config = dict(
    num_hidden_layers=12,
    hidden_size=896,
    hidden_act='tanh_gelu',
    attn_scale=0.125,
    parallel_block=False,
    init_std_o=0.00561,
    init_std_down=0.00561,
    optimizer='ademamix',
    lr_mult_o=0.627,
    warmup_steps=286,
    schedule='cos',
    final_lr_fraction=0.0,
    batch_tokens=131072,
    doc_mask=True,
    train_tokens=812400000,
)
MLP neurons of a small language model. Each row is named by its layer, matrix (up: input weights) and neuron, and shows model dimensions 741-868. Each number is 200 + 40 x the weight over its row's rms, rounded and kept within 0 to 999.
A block is one neuron, or neurons of one layer that tend to fire together. Before each block is what it responds to, as a language model described it from the Wikipedia text at the highest values.

Commas and decimal points inside numbers, especially vote counts in election tables (158,404; 6.23 m; 552.724), plus some table digits.
L5.up235,244,226,215,188,131,236,198,224,246,172,195,101,254,176,248,248,145,172,147,262,228,210,245,174,253,217,190,178,156,209,188,163,180,190,88,144,214,207,216,245,176,191,176,217,171,193,262,266,210,180,232,177,187,235,157,173,111,174,143,236,173,165,179,153,215,221,189,279,239,210,202,227,221,244,202,234,226,200,179,220,188,205,221,127,209,256,171,219,274,275,209,203,189,208,227,160,112,198,150,217,167,183,190,201,259,201,205,201,268,177,200,134,267,184,159,199,234,168,160,203,204,290,180,180,141,246,222,217
L5.up410,181,200,146,210,209,171,159,161,231,231,136,236,213,211,153,281,216,186,130,244,136,266,185,156,162,72,126,243,225,238,180,235,314,217,124,239,192,185,274,249,251,246,241,165,183,209,158,227,259,152,225,273,252,175,197,172,222,218,171,184,267,221,214,252,226,168,242,171,149,207,222,145,202,162,171,182,171,166,240,194,220,222,171,184,257,235,240,172,233,205,217,187,235,191,198,193,197,234,159,208,239,278,208,186,190,191,181,236,178,286,220,154,175,164,199,118,142,174,232,183,239,258,265,144,273,162,192,211
L5.up1399,170,253,205,134,241,207,257,168,232,215,193,206,115,299,139,186,236,208,156,258,301,207,178,179,167,189,219,251,238,169,188,190,257,182,194,140,214,244,225,196,208,221,192,198,239,232,221,191,173,186,208,184,197,171,247,199,201,277,232,128,245,276,253,226,159,171,188,177,218,274,175,214,198,250,185,215,205,256,162,181,227,119,184,264,170,221,245,206,235,269,194,148,177,189,205,152,216,227,192,220,116,214,203,215,190,173,180,229,167,135,199,229,229,180,155,197,201,174,127,241,159,166,240,247,190,176,229,74
L5.up3209,152,219,122,207,217,241,219,213,230,246,151,240,214,140,188,192,153,207,140,250,233,166,236,203,199,126,265,155,255,238,139,196,138,172,252,174,187,174,178,227,150,262,129,219,155,159,155,229,197,224,190,251,189,134,229,166,267,189,128,171,175,145,198,190,209,215,166,207,174,214,212,278,196,189,236,192,189,156,249,141,252,156,216,161,124,220,176,221,247,219,209,190,238,218,200,211,223,157,255,162,213,234,258,282,204,145,194,216,251,178,220,222,221,173,203,204,169,204,208,173,230,146,193,176,178,235,224,174
L5.up3326,191,255,184,234,211,184,230,124,288,248,204,152,237,187,203,239,213,157,199,219,224,246,207,211,218,255,276,161,258,206,154,212,243,134,182,184,131,185,178,180,216,269,200,136,195,261,129,166,226,191,254,220,179,200,226,295,247,229,149,253,216,221,226,189,180,194,117,238,173,193,167,180,217,165,180,250,166,184,198,205,230,201,218,141,266,216,224,160,279,176,118,222,199,226,196,218,196,211,260,207,189,238,178,194,258,187,209,274,210,157,154,172,195,239,224,233,194,240,204,221,153,211,243,194,213,147,164,199
L5.up4273,222,158,219,233,181,209,187,182,286,233,262,148,238,130,151,179,199,239,251,241,193,218,220,193,165,211,178,253,251,225,190,220,269,229,185,219,199,184,265,212,182,285,178,190,167,192,155,194,208,199,189,199,202,136,177,207,256,125,173,181,169,135,202,214,252,171,205,131,192,160,220,173,226,213,210,247,147,244,225,232,206,186,203,196,175,170,178,253,173,217,238,201,228,217,283,190,214,155,230,195,150,184,191,132,198,197,183,208,172,196,220,254,239,150,189,197,190,166,219,202,254,247,162,263,215,260,91,254
L5.up4468,245,156,217,209,206,200,223,195,179,161,236,209,137,162,183,213,218,191,195,197,159,198,126,182,222,133,186,213,232,137,189,288,234,261,240,189,202,157,201,225,165,268,205,231,181,220,243,160,151,227,223,234,192,197,252,185,255,200,163,176,192,128,195,240,161,215,162,138,82,234,219,161,251,250,259,211,257,205,219,110,155,165,204,163,245,264,146,224,223,102,279,207,173,192,211,156,165,135,167,241,209,204,176,144,163,145,284,218,171,171,220,207,222,229,168,176,163,147,152,147,144,259,261,145,214,146,198,124
L5.up4484,187,226,215,196,150,231,210,178,279,171,228,179,144,195,211,251,150,206,199,206,229,186,194,163,187,214,133,147,203,207,151,174,165,225,213,230,177,202,232,235,191,278,262,146,241,261,203,207,216,195,250,171,208,192,172,240,213,177,148,237,266,148,167,214,248,176,214,185,187,177,175,217,109,215,249,211,247,197,221,266,183,167,223,275,197,193,200,218,180,121,218,213,166,261,198,134,194,202,223,188,189,267,277,206,175,201,160,155,186,195,222,190,275,252,152,155,218,201,221,206,243,213,196,144,214,283,204,135

Mostly the Arabic article Al or al opening hyphenated names such as Al-Raed, Al-Shorta and al-Sharqiya, often in football tables; weaker on scattered name-initial fragments such as Hal, Min, k(haraj).
L6.up3801,236,168,184,130,129,212,219,157,179,285,121,238,230,194,191,96,193,188,265,143,179,215,177,155,188,243,248,184,231,283,259,182,146,147,124,176,244,222,231,206,144,206,158,243,140,222,193,248,205,165,253,263,232,209,155,192,240,234,262,273,239,200,250,246,208,157,99,268,278,163,130,201,156,217,200,169,203,206,212,205,186,181,196,173,242,160,229,210,209,197,250,191,168,159,219,196,237,258,192,145,81,198,313,185,282,258,184,260,160,213,212,252,191,163,193,197,176,184,199,194,286,246,174,150,193,221,207,208

Mid-phrase words or word pieces whose next word is nearly fixed, such as followed (by), Washington, D(.C.), very (seriously), aimed (at), plus some line breaks before headings.
L6.up4576,145,208,168,203,139,220,157,174,208,185,233,202,274,250,201,164,160,197,179,218,205,186,165,160,210,146,196,213,200,189,181,108,244,169,189,213,213,181,207,207,138,252,204,154,214,242,198,187,157,265,161,222,254,203,281,183,229,252,175,157,225,247,206,196,180,212,182,202,142,190,154,203,160,223,218,304,297,163,259,127,245,230,224,196,206,210,150,181,239,264,180,197,108,211,228,235,194,244,204,168,213,246,169,196,218,217,199,176,204,148,261,167,257,235,230,203,218,140,214,150,217,238,213,180,234,185,208,146

Commas inside large numbers after the leading digits, mostly in tables of votes, population or areas, such as 15,573, 7,859 and 1,500.
L4.up174,138,174,205,171,184,210,264,180,193,257,142,103,159,212,198,219,149,168,204,169,102,203,152,157,152,176,223,203,215,256,190,287,222,199,254,207,170,246,194,200,211,226,208,177,208,228,204,292,264,202,193,262,173,203,175,223,198,185,204,180,258,221,193,222,169,181,120,200,173,124,203,191,181,183,221,208,153,197,210,209,251,228,174,188,185,219,206,150,158,236,196,211,178,221,198,99,187,205,226,211,261,219,227,195,264,228,260,165,149,158,229,226,268,237,292,274,240,179,145,223,201,237,200,159,218,184,180,197
L4.up292,215,145,172,244,218,262,207,211,152,196,250,194,164,221,208,163,210,113,212,195,280,90,222,280,136,140,165,147,166,279,262,235,204,171,277,217,113,259,261,159,200,170,157,199,254,248,142,218,251,197,172,293,252,182,218,258,175,176,203,216,203,168,189,128,207,186,148,201,205,140,230,237,122,192,175,221,253,214,192,222,177,149,233,228,177,207,177,188,253,222,184,204,165,243,213,173,166,224,222,231,122,139,217,266,149,246,197,196,245,217,185,195,247,204,182,177,240,248,236,182,202,175,170,268,207,160,172,251
L4.up462,190,174,189,232,257,276,181,112,218,166,208,208,214,225,222,206,264,202,153,209,256,191,139,199,214,219,273,235,217,194,240,204,187,204,196,206,99,131,212,151,217,189,216,228,163,226,225,218,220,218,192,264,229,122,157,142,191,203,202,228,206,201,134,196,206,170,188,193,220,277,133,180,188,194,198,207,214,201,194,207,108,234,195,283,170,215,218,230,220,205,236,250,170,228,208,106,176,183,168,185,254,189,238,187,256,171,185,179,97,224,224,250,213,185,225,149,188,287,183,253,166,218,292,206,213,146,164,197
L4.up1869,164,140,151,183,202,130,178,231,227,263,165,210,146,161,222,199,217,209,198,266,226,175,169,165,238,208,163,180,141,211,246,201,176,140,220,152,198,246,263,217,245,225,314,247,189,188,137,174,245,233,121,241,230,273,165,137,216,183,159,265,220,186,230,151,233,204,169,169,202,223,187,160,150,163,176,231,183,221,197,195,231,243,202,269,208,171,189,207,157,186,186,203,241,234,199,225,233,202,207,202,247,219,221,146,188,206,170,210,198,192,201,222,207,216,155,183,203,160,187,234,207,186,140,223,200,243,188,232
L4.up2206,170,215,161,216,210,199,162,200,235,183,265,186,238,148,198,134,168,260,173,221,217,143,241,227,223,240,193,222,204,231,191,140,220,149,208,226,223,238,236,137,155,173,204,158,186,225,242,244,221,187,191,258,200,215,149,235,212,135,226,165,225,177,226,207,194,263,114,169,177,294,233,278,141,216,231,241,164,239,244,262,209,226,140,272,186,223,153,180,204,250,197,198,191,164,224,252,124,159,232,252,158,193,169,236,159,225,257,243,223,259,198,140,153,231,277,217,210,154,187,234,232,191,217,301,180,184,148,131
L4.up2863,163,203,170,217,163,187,248,188,238,231,196,264,172,181,299,265,121,218,196,208,201,187,147,191,237,127,269,251,166,225,184,244,249,267,206,212,251,161,282,256,190,228,237,232,297,237,184,201,279,203,201,129,179,239,179,177,223,241,179,193,172,197,230,186,246,190,219,247,210,250,175,172,213,231,222,231,279,223,226,224,161,170,213,255,197,168,213,184,149,187,89,265,177,144,214,164,256,208,194,264,239,215,214,262,173,157,204,225,181,223,242,196,317,194,156,200,161,225,182,221,237,217,231,208,146,209,200,147
L4.up4220,171,166,169,191,234,181,153,193,248,145,187,205,230,138,219,219,207,226,142,78,226,216,153,271,210,160,149,218,190,198,207,139,199,106,184,201,234,228,187,205,171,172,279,232,189,245,176,200,201,213,173,216,261,225,222,247,277,236,148,214,227,164,218,177,318,138,176,161,228,238,129,209,192,217,218,163,196,239,203,203,158,140,181,197,275,283,236,273,194,249,175,193,168,157,210,196,158,161,241,210,277,261,155,165,195,180,191,195,242,164,233,215,200,180,202,217,200,225,260,305,228,211,196,210,164,140,168,124
L4.up5295,163,239,198,194,206,190,256,115,175,190,180,253,212,215,218,130,275,182,236,280,258,150,218,137,165,192,192,164,248,197,186,165,144,195,133,157,149,245,117,297,234,194,210,216,198,216,239,212,184,225,174,187,239,208,214,155,269,223,263,240,186,222,252,200,236,199,179,175,118,173,202,190,111,182,158,208,163,230,102,239,169,186,261,126,215,294,228,191,216,209,147,256,177,176,180,189,158,175,221,224,145,252,169,191,185,95,189,213,159,98,180,239,181,228,153,203,139,223,204,169,161,219,174,170,247,224,58,132

The Arabic article Al/al at the start of club and place names, mostly in sports tables, e.g. Al-Zawraa, Al-Wehda, Ahrar al-Sharqiya; also the first piece of other proper names.
L4.up1615,195,178,179,178,247,219,188,186,237,211,255,134,234,199,178,163,231,183,205,201,151,209,227,171,225,210,283,283,159,210,169,190,207,217,170,256,187,250,173,130,144,204,226,238,221,158,175,204,170,182,218,193,311,251,211,137,240,229,153,217,223,136,194,225,107,205,232,157,119,205,165,131,161,188,123,122,183,175,139,172,195,175,207,166,210,170,180,233,172,202,276,175,193,187,252,199,180,200,243,252,197,214,224,164,233,224,269,211,202,145,230,200,231,125,163,225,143,275,218,238,204,146,196,193,219,157,181,205
L4.up2286,209,158,191,203,166,252,205,153,189,268,208,219,178,173,240,169,186,224,274,144,239,228,209,204,223,205,226,181,202,184,232,226,190,266,235,226,144,149,237,168,192,211,210,174,241,204,242,206,113,170,174,193,258,213,209,161,198,122,132,188,128,145,219,186,184,154,192,230,197,153,202,223,184,136,153,199,183,185,187,155,230,146,268,169,209,120,138,231,186,192,146,241,214,179,227,130,228,199,219,207,196,179,224,178,256,154,132,266,169,206,192,157,260,196,285,169,226,192,245,230,161,159,206,248,176,303,226,310
L4.up3643,244,167,158,274,207,122,183,192,230,130,221,235,272,175,217,192,225,226,235,201,238,161,183,139,172,189,219,158,188,163,204,158,71,169,279,195,211,230,215,177,248,200,206,185,146,204,141,318,186,272,141,211,88,208,136,162,209,200,201,203,211,188,215,254,262,227,209,184,182,255,162,193,107,189,193,249,252,177,208,141,207,191,216,189,233,170,166,259,269,169,144,221,154,160,183,133,152,287,269,210,201,215,212,160,152,211,245,221,240,213,174,125,142,197,207,253,245,221,168,135,256,206,260,165,150,198,210,182
L4.up4076,239,237,152,199,135,183,241,197,190,180,233,251,233,208,187,249,212,188,190,179,198,221,182,237,224,166,216,154,230,222,282,214,223,243,190,157,199,173,236,226,191,144,240,164,164,153,147,204,242,203,192,220,125,186,186,165,210,251,240,211,196,215,136,159,191,199,207,248,192,249,221,190,199,217,242,223,179,182,204,189,178,169,198,219,224,210,209,164,156,193,141,233,201,282,196,191,225,202,222,177,156,210,191,199,256,209,161,211,133,188,258,196,156,140,250,146,265,219,181,188,250,223,284,156,176,170,192,168
L4.up4264,224,238,202,218,205,206,237,203,153,218,135,158,205,218,211,211,149,223,238,234,226,225,163,199,237,218,211,213,210,199,165,166,150,206,206,188,183,177,217,136,177,205,226,158,165,208,181,238,206,198,182,204,251,212,212,181,233,150,186,155,216,280,186,225,198,215,190,137,122,249,169,207,208,276,213,167,210,239,187,294,137,282,272,249,198,237,212,240,166,97,165,215,217,231,159,158,191,187,210,117,214,270,185,155,251,232,175,193,167,190,244,178,146,188,229,179,209,245,145,229,196,211,203,297,210,246,198,138
L4.up4808,170,218,200,179,196,226,219,181,229,240,177,210,184,258,173,185,192,245,165,185,218,222,232,205,157,198,201,196,207,209,178,193,202,151,212,153,201,189,209,254,299,134,196,234,238,164,242,238,264,202,216,209,163,204,218,149,195,162,195,147,223,186,113,201,255,165,215,179,241,237,257,242,253,183,245,256,194,166,227,222,181,195,220,230,167,243,211,203,181,191,157,247,129,171,209,116,146,218,259,226,192,219,212,238,197,177,239,187,139,213,170,253,334,239,262,170,151,212,228,201,228,142,218,194,190,179,202,252
L4.up4972,200,201,149,217,120,182,186,149,180,142,223,257,175,231,124,223,196,205,242,113,236,244,253,197,144,175,207,91,260,275,244,197,146,225,210,169,198,215,164,180,236,192,205,175,124,135,256,229,238,191,224,249,108,158,211,159,179,204,200,219,224,134,267,190,209,251,288,245,223,228,183,145,147,160,246,138,225,261,235,289,261,215,212,109,208,233,233,172,162,185,249,241,192,185,215,220,327,198,245,181,183,204,209,203,224,172,201,238,204,225,235,168,199,164,272,166,162,284,253,191,261,228,297,187,209,90,225,169
L4.up5328,153,265,81,225,212,198,138,172,227,145,192,299,276,196,214,242,251,272,121,257,235,271,268,124,208,192,230,205,216,199,191,152,216,182,209,211,219,204,222,208,142,200,288,191,234,169,208,185,254,239,171,206,202,173,235,182,192,196,157,216,181,177,240,207,187,176,145,231,197,215,115,301,210,181,169,193,270,254,206,132,178,185,186,270,251,190,219,227,254,222,186,251,249,218,119,154,199,257,209,213,264,222,234,163,179,293,141,235,167,154,162,235,177,211,168,217,173,272,207,200,157,222,251,196,217,189,168,205

Words in sports and biographical narration that complete an action and await a preposition or dash: scores (beat St Johnstone 4–1), phrasal verbs (went on, came under, set aside), objects (bumped him).
L4.up273,172,213,290,189,207,181,188,259,270,171,228,201,166,235,199,172,222,212,140,167,283,209,163,179,179,257,219,220,203,261,228,227,164,167,228,195,172,291,195,181,181,265,203,194,223,223,240,219,200,177,206,226,242,216,257,184,178,158,253,241,286,183,184,210,201,251,240,205,222,150,159,136,258,219,254,247,78,161,177,170,231,183,209,209,167,203,179,222,260,129,190,244,178,217,217,234,189,231,166,232,143,175,227,185,204,214,176,283,195,211,163,224,219,163,123,200,191,119,152,176,176,218,181,200,166,201,210,202
L4.up787,239,260,249,209,193,118,260,275,208,185,212,187,234,171,274,175,238,178,212,185,196,152,174,263,234,279,223,189,305,247,216,199,262,172,188,224,240,256,238,174,259,214,218,157,243,236,286,178,168,222,217,105,268,142,208,143,198,153,124,147,155,243,246,216,167,205,200,216,179,183,183,128,187,207,196,143,191,172,121,227,190,179,145,233,170,175,162,151,180,182,188,172,142,238,218,240,207,213,212,257,114,198,154,177,150,186,101,239,200,180,79,183,241,206,155,165,164,174,88,146,100,211,112,278,248,137,208,184
L4.up2367,181,157,157,175,203,178,248,204,192,209,200,170,183,174,205,176,147,230,195,213,194,248,198,124,183,210,189,211,208,123,179,200,177,238,191,234,284,218,219,192,144,163,246,123,87,222,152,228,189,234,217,188,200,227,143,166,201,245,257,175,161,203,149,233,250,292,169,201,139,215,224,242,163,214,213,194,202,163,174,189,228,186,175,352,191,198,230,218,108,196,173,157,164,206,224,203,263,180,200,191,217,269,190,234,175,132,146,174,207,184,176,167,74,139,231,198,166,213,226,290,201,223,157,239,174,173,222,175
L4.up2376,340,219,174,236,174,213,192,177,221,228,216,165,262,165,225,195,272,227,228,164,157,93,106,171,240,194,226,185,174,115,204,178,242,269,196,204,156,242,211,342,227,209,181,205,170,169,137,251,171,150,165,230,152,160,268,210,204,267,143,230,152,177,203,233,217,209,207,217,245,244,200,189,240,190,208,215,173,154,139,228,191,178,186,264,309,181,175,211,149,234,173,269,212,161,185,150,247,182,229,137,207,114,225,178,187,155,205,224,187,134,132,243,228,216,211,243,207,217,209,170,160,181,230,240,190,257,265,188
L4.up2381,235,256,228,223,218,220,183,198,221,278,164,148,153,192,197,223,168,176,150,195,200,212,158,251,182,203,181,244,305,157,185,148,166,234,196,172,311,182,166,193,147,228,120,266,204,232,174,181,194,231,199,250,188,170,214,226,135,190,249,155,178,269,197,162,241,203,232,201,241,154,225,186,201,172,220,193,204,171,170,157,178,178,68,187,166,210,255,215,187,224,171,277,176,193,228,147,221,238,190,222,217,191,204,117,250,176,164,205,233,192,169,246,291,164,216,180,177,219,251,167,251,281,192,219,192,242,249,106
L4.up4144,234,193,181,296,144,173,236,142,247,148,189,172,212,180,203,182,204,250,188,225,158,172,148,248,195,145,225,262,180,175,184,201,186,230,174,172,129,216,199,274,185,221,223,208,163,219,113,202,227,211,152,302,186,236,224,232,225,229,251,262,166,215,198,232,165,257,204,185,228,233,172,103,187,129,287,209,187,197,217,211,244,173,218,223,180,183,195,284,231,257,203,182,204,230,219,132,257,195,208,238,189,174,225,126,280,179,174,234,77,137,210,267,292,246,215,226,234,214,185,161,243,211,181,133,129,157,168,237
L4.up4796,250,217,206,223,202,182,124,196,281,213,222,183,198,125,188,192,136,217,129,210,275,166,82,158,250,202,212,135,204,197,206,256,195,182,175,194,240,161,236,258,174,204,196,243,273,273,198,172,210,233,191,189,266,200,201,235,132,249,193,191,135,212,148,134,245,246,202,171,171,225,198,240,150,146,179,172,194,187,212,167,180,175,199,154,193,249,177,135,154,266,264,168,179,260,196,146,208,168,184,186,208,211,213,107,210,190,227,207,168,224,164,208,273,183,195,170,208,152,200,202,190,200,254,278,206,226,205,157
L4.up5285,218,147,253,244,228,222,206,198,209,222,293,170,238,216,156,211,187,180,185,249,242,150,163,177,222,159,211,282,212,148,134,205,234,132,222,182,255,202,241,167,201,188,162,154,193,259,305,290,207,138,251,200,167,220,194,205,200,237,169,258,205,163,83,179,206,196,179,157,198,236,214,101,253,201,233,197,185,199,177,185,164,216,220,174,204,212,196,115,154,236,170,181,166,235,115,178,263,175,193,260,168,232,212,229,168,125,164,240,182,156,200,151,175,147,253,169,176,169,205,214,187,150,137,236,156,235,187,178

The first piece of a multi-part proper name, mostly Arabic "Al" before a hyphen (Al-Raed, Al-Zawraa), often in sports tables and lists; also Alhambra, Jean-Guy, LeMax.
L5.up1057,204,159,213,197,229,199,197,123,275,223,205,153,274,269,236,257,140,254,212,214,129,249,168,146,191,276,182,122,227,201,229,243,170,181,228,137,234,196,170,187,239,201,233,207,240,249,192,142,209,259,162,176,185,211,203,208,186,154,161,161,117,207,242,144,179,176,148,163,239,214,161,204,210,168,136,239,205,247,182,216,190,213,229,206,193,185,286,193,244,195,207,279,197,145,174,146,251,293,275,153,185,202,204,235,244,242,256,189,158,196,207,198,169,188,196,183,209,211,193,258,226,181,266,127,242,220,216,189
L5.up1063,175,281,197,214,152,234,150,221,184,228,253,283,241,180,215,210,214,192,161,271,178,231,198,227,245,197,221,176,222,270,176,154,236,189,175,200,190,167,215,223,171,209,201,191,190,233,273,243,191,165,138,252,216,168,145,187,259,224,152,235,119,297,237,220,252,241,146,257,187,196,175,187,255,209,186,210,195,191,205,193,187,178,182,180,162,200,138,229,178,202,194,229,147,199,184,184,225,212,206,179,177,219,206,191,210,163,174,212,181,121,208,171,174,223,148,205,230,200,266,218,182,236,150,208,239,245,260,221
L5.up1495,193,283,244,183,162,227,132,220,194,280,249,151,233,288,188,197,227,259,159,166,316,220,208,190,221,216,133,148,241,270,180,153,141,168,230,184,229,279,167,176,217,183,263,162,112,181,211,179,288,274,321,248,202,139,159,249,125,186,157,154,190,224,164,162,278,146,202,126,217,176,147,194,303,286,214,210,220,202,173,256,175,174,175,233,165,210,165,229,198,127,154,190,247,160,213,148,228,153,218,233,249,156,186,177,194,168,225,215,233,182,160,204,201,115,165,210,165,312,158,183,209,145,211,178,117,128,291,221
L5.up1576,194,208,211,185,205,197,140,203,196,195,268,214,209,198,316,175,236,282,228,264,174,196,208,220,196,208,175,219,190,206,173,219,167,238,209,212,193,202,295,168,192,200,247,204,198,202,156,214,242,224,171,160,211,245,180,130,250,207,203,166,155,262,263,207,229,211,272,194,252,193,189,212,150,246,243,278,233,226,220,215,177,173,207,159,253,240,141,239,187,187,130,271,157,204,217,194,204,234,113,234,201,268,187,213,158,202,72,170,187,206,167,175,253,185,227,169,221,230,175,134,231,206,252,102,186,216,189,160
L5.up1591,190,245,147,231,144,203,173,145,168,254,158,246,210,276,194,217,167,239,209,167,222,203,153,251,209,218,202,266,165,214,163,263,201,197,222,255,212,231,182,216,102,223,224,235,254,178,90,231,202,207,210,151,211,200,212,223,147,191,251,230,199,205,240,293,254,184,215,220,210,244,193,212,181,150,192,184,143,218,288,185,207,177,235,185,192,168,151,214,304,159,166,185,173,203,177,236,221,234,134,231,107,200,176,234,183,192,190,158,251,214,142,293,153,153,257,180,214,206,209,202,194,139,176,265,256,200,222,244
L5.up1895,228,188,126,198,181,143,198,238,163,186,206,159,160,130,268,110,191,268,246,212,237,239,172,194,170,191,205,216,278,197,229,196,167,177,180,142,158,192,227,145,254,241,191,174,226,195,236,243,233,142,199,282,227,242,186,188,215,207,270,254,196,255,185,248,204,182,277,203,173,248,230,199,244,181,227,221,227,161,205,215,190,234,202,211,205,292,213,134,135,221,108,248,149,170,209,200,213,227,339,230,129,213,235,233,289,206,199,189,148,184,226,117,168,236,211,136,208,205,184,202,213,174,227,192,103,246,174,194
L5.up3045,206,263,186,217,238,253,217,174,191,233,157,215,180,250,214,163,155,237,171,183,184,262,224,190,200,244,215,212,230,189,88,200,192,177,165,209,127,203,234,219,220,157,186,254,252,248,145,231,151,241,206,275,164,184,139,208,151,96,273,187,224,208,226,189,212,241,231,259,241,176,180,256,209,200,192,161,192,258,190,165,155,127,152,227,211,172,194,241,197,179,202,224,142,199,189,132,204,281,176,165,164,235,152,180,184,231,148,202,200,161,203,255,233,240,233,188,253,200,203,180,139,261,237,225,141,106,168,208
L5.up4191,249,262,183,220,226,232,241,219,234,168,211,140,183,295,233,177,181,196,212,170,243,196,212,244,138,207,215,202,203,203,216,128,164,233,252,256,149,235,208,166,204,201,237,199,151,170,211,215,220,180,175,182,231,120,241,246,223,215,199,220,262,194,238,256,233,176,167,249,169,159,182,154,236,185,225,164,226,227,260,174,142,128,199,209,231,162,223,181,219,185,214,272,214,119,169,216,237,228,210,166,169,108,262,193,111,187,238,180,209,180,188,170,167,189,261,232,239,67,204,182,142,162,193,97,197,263,148,175

Commas and decimal points placed right after the leading digits of a number, mostly vote counts and populations in tables, as in 224,764, 4,000, 22.5.
L6.up1339,191,232,150,216,227,221,197,117,221,277,168,199,244,160,267,170,227,134,170,169,235,254,158,175,199,205,266,225,255,209,99,226,232,155,244,257,142,229,204,204,237,267,201,140,207,231,230,214,227,188,241,213,208,173,246,177,208,210,140,256,170,80,207,247,197,184,195,136,242,198,253,150,219,219,193,141,157,231,184,126,115,196,102,172,222,174,161,132,185,221,260,213,232,169,213,203,179,184,277,230,174,224,256,157,216,201,173,173,152,142,231,212,274,201,226,211,195,192,165,186,221,186,170,123,171,191,153,194

Score digits after a dash and the word right after a win or defeat in sports reports, such as 7–5, 4–1, in the final, finished ninth.
L5.up3344,234,182,242,190,266,198,244,161,174,274,216,225,126,212,215,146,182,203,198,178,144,225,181,221,247,129,220,200,159,235,268,238,193,241,207,212,254,205,273,250,232,191,170,218,180,208,203,139,203,258,147,191,230,208,199,193,146,147,269,100,183,171,192,206,195,276,309,268,150,248,216,160,184,176,289,258,183,237,123,217,130,155,201,264,181,220,211,108,229,216,234,183,208,150,226,235,231,163,184,154,233,215,212,191,177,199,229,170,192,158,262,233,188,215,166,221,219,178,145,204,223,225,155,219,168,253,147,172
L5.up3464,167,239,288,195,195,150,279,155,248,106,193,200,248,199,252,194,106,261,196,214,216,100,188,287,184,276,226,185,236,259,192,203,181,176,177,170,219,239,226,206,245,218,197,175,211,190,250,222,193,228,257,237,191,268,171,215,212,211,233,187,147,295,220,214,206,206,228,201,220,210,114,233,168,126,200,245,206,157,226,151,184,190,142,198,209,273,195,214,204,171,215,201,144,146,197,206,270,139,218,198,175,141,244,177,225,165,91,124,168,172,219,173,214,151,190,203,234,258,178,259,184,184,242,234,209,247,101,115
L5.up3612,164,171,237,203,243,135,202,178,241,275,308,239,185,213,185,201,167,173,179,297,229,186,161,212,188,124,168,192,198,151,183,204,155,120,162,135,146,175,208,267,246,186,198,215,128,160,197,229,250,358,189,243,266,233,197,208,192,189,258,123,156,179,233,228,151,257,238,198,253,214,175,184,195,206,229,124,266,184,166,248,217,224,226,213,205,221,205,101,183,235,165,223,152,175,229,130,192,181,206,211,194,205,173,186,207,116,216,234,176,156,129,148,188,126,182,316,239,179,234,176,226,188,228,266,180,216,204,171
L5.up4564,202,131,257,249,212,197,111,221,187,221,266,175,209,220,202,214,163,253,152,201,223,164,201,246,225,241,225,192,204,226,176,191,163,230,198,210,191,207,184,214,185,201,324,161,170,144,224,194,231,192,240,189,230,138,184,120,236,134,240,222,183,229,186,203,176,177,180,239,160,205,166,233,212,147,230,247,202,141,141,143,189,146,124,157,172,256,194,201,208,164,175,120,185,129,255,192,285,186,265,236,236,180,143,180,225,179,153,215,234,202,121,213,198,155,188,223,234,151,202,202,254,234,241,184,191,222,175,90
L5.up4629,184,167,160,168,184,218,204,203,171,141,209,190,218,158,218,191,185,209,238,162,119,233,138,226,211,216,253,209,254,164,142,216,216,179,221,173,178,187,195,216,205,205,192,191,214,217,159,190,181,234,191,202,297,150,199,281,231,203,218,194,171,255,115,254,197,156,178,207,157,141,206,160,200,203,150,253,189,199,236,170,161,267,187,126,170,242,102,227,170,207,261,272,103,270,192,201,177,132,227,184,213,246,290,150,174,151,293,179,214,215,195,217,221,165,219,185,190,191,174,182,72,191,206,203,218,171,217,160
L5.up4756,168,149,223,282,172,204,170,174,196,232,242,246,154,211,184,228,244,180,197,196,183,238,135,224,231,226,211,220,133,129,178,228,133,89,173,227,236,218,183,216,231,239,244,169,228,253,150,237,212,294,197,235,207,156,217,173,281,215,226,277,180,191,148,263,188,147,136,251,208,247,173,198,199,162,201,218,225,194,177,116,165,125,94,144,165,150,229,200,220,195,253,220,186,198,185,198,194,235,199,223,195,171,147,183,274,227,176,184,162,235,223,222,199,102,186,298,166,219,218,188,155,212,202,190,193,205,194,167
L5.up5062,179,192,220,181,154,135,254,172,178,167,215,199,121,166,180,195,209,166,228,251,116,149,174,206,164,152,233,158,152,184,261,127,164,113,70,165,145,155,230,270,214,188,188,268,187,212,181,182,226,163,229,202,310,134,247,201,177,230,222,293,207,131,151,128,190,229,169,146,158,199,264,249,197,196,190,187,192,221,145,221,221,190,192,258,210,178,203,140,252,201,206,260,230,218,260,251,192,216,220,189,210,170,223,114,188,170,154,217,233,201,266,263,227,74,178,201,183,188,221,171,164,205,222,274,288,144,221,227
L5.up5375,204,250,159,274,174,150,171,197,157,196,210,225,221,233,209,187,127,220,164,223,202,224,156,179,208,182,240,232,209,192,230,218,245,188,120,182,207,163,236,247,202,185,186,201,167,205,164,115,263,307,210,158,261,133,176,187,203,177,237,234,160,216,236,221,260,242,166,178,189,188,260,159,187,246,202,255,228,200,177,238,165,176,206,212,198,169,196,215,189,253,216,146,164,226,257,195,182,189,229,224,294,170,143,216,186,197,242,161,235,197,165,190,161,155,147,232,225,235,195,221,244,155,199,191,204,169,219,157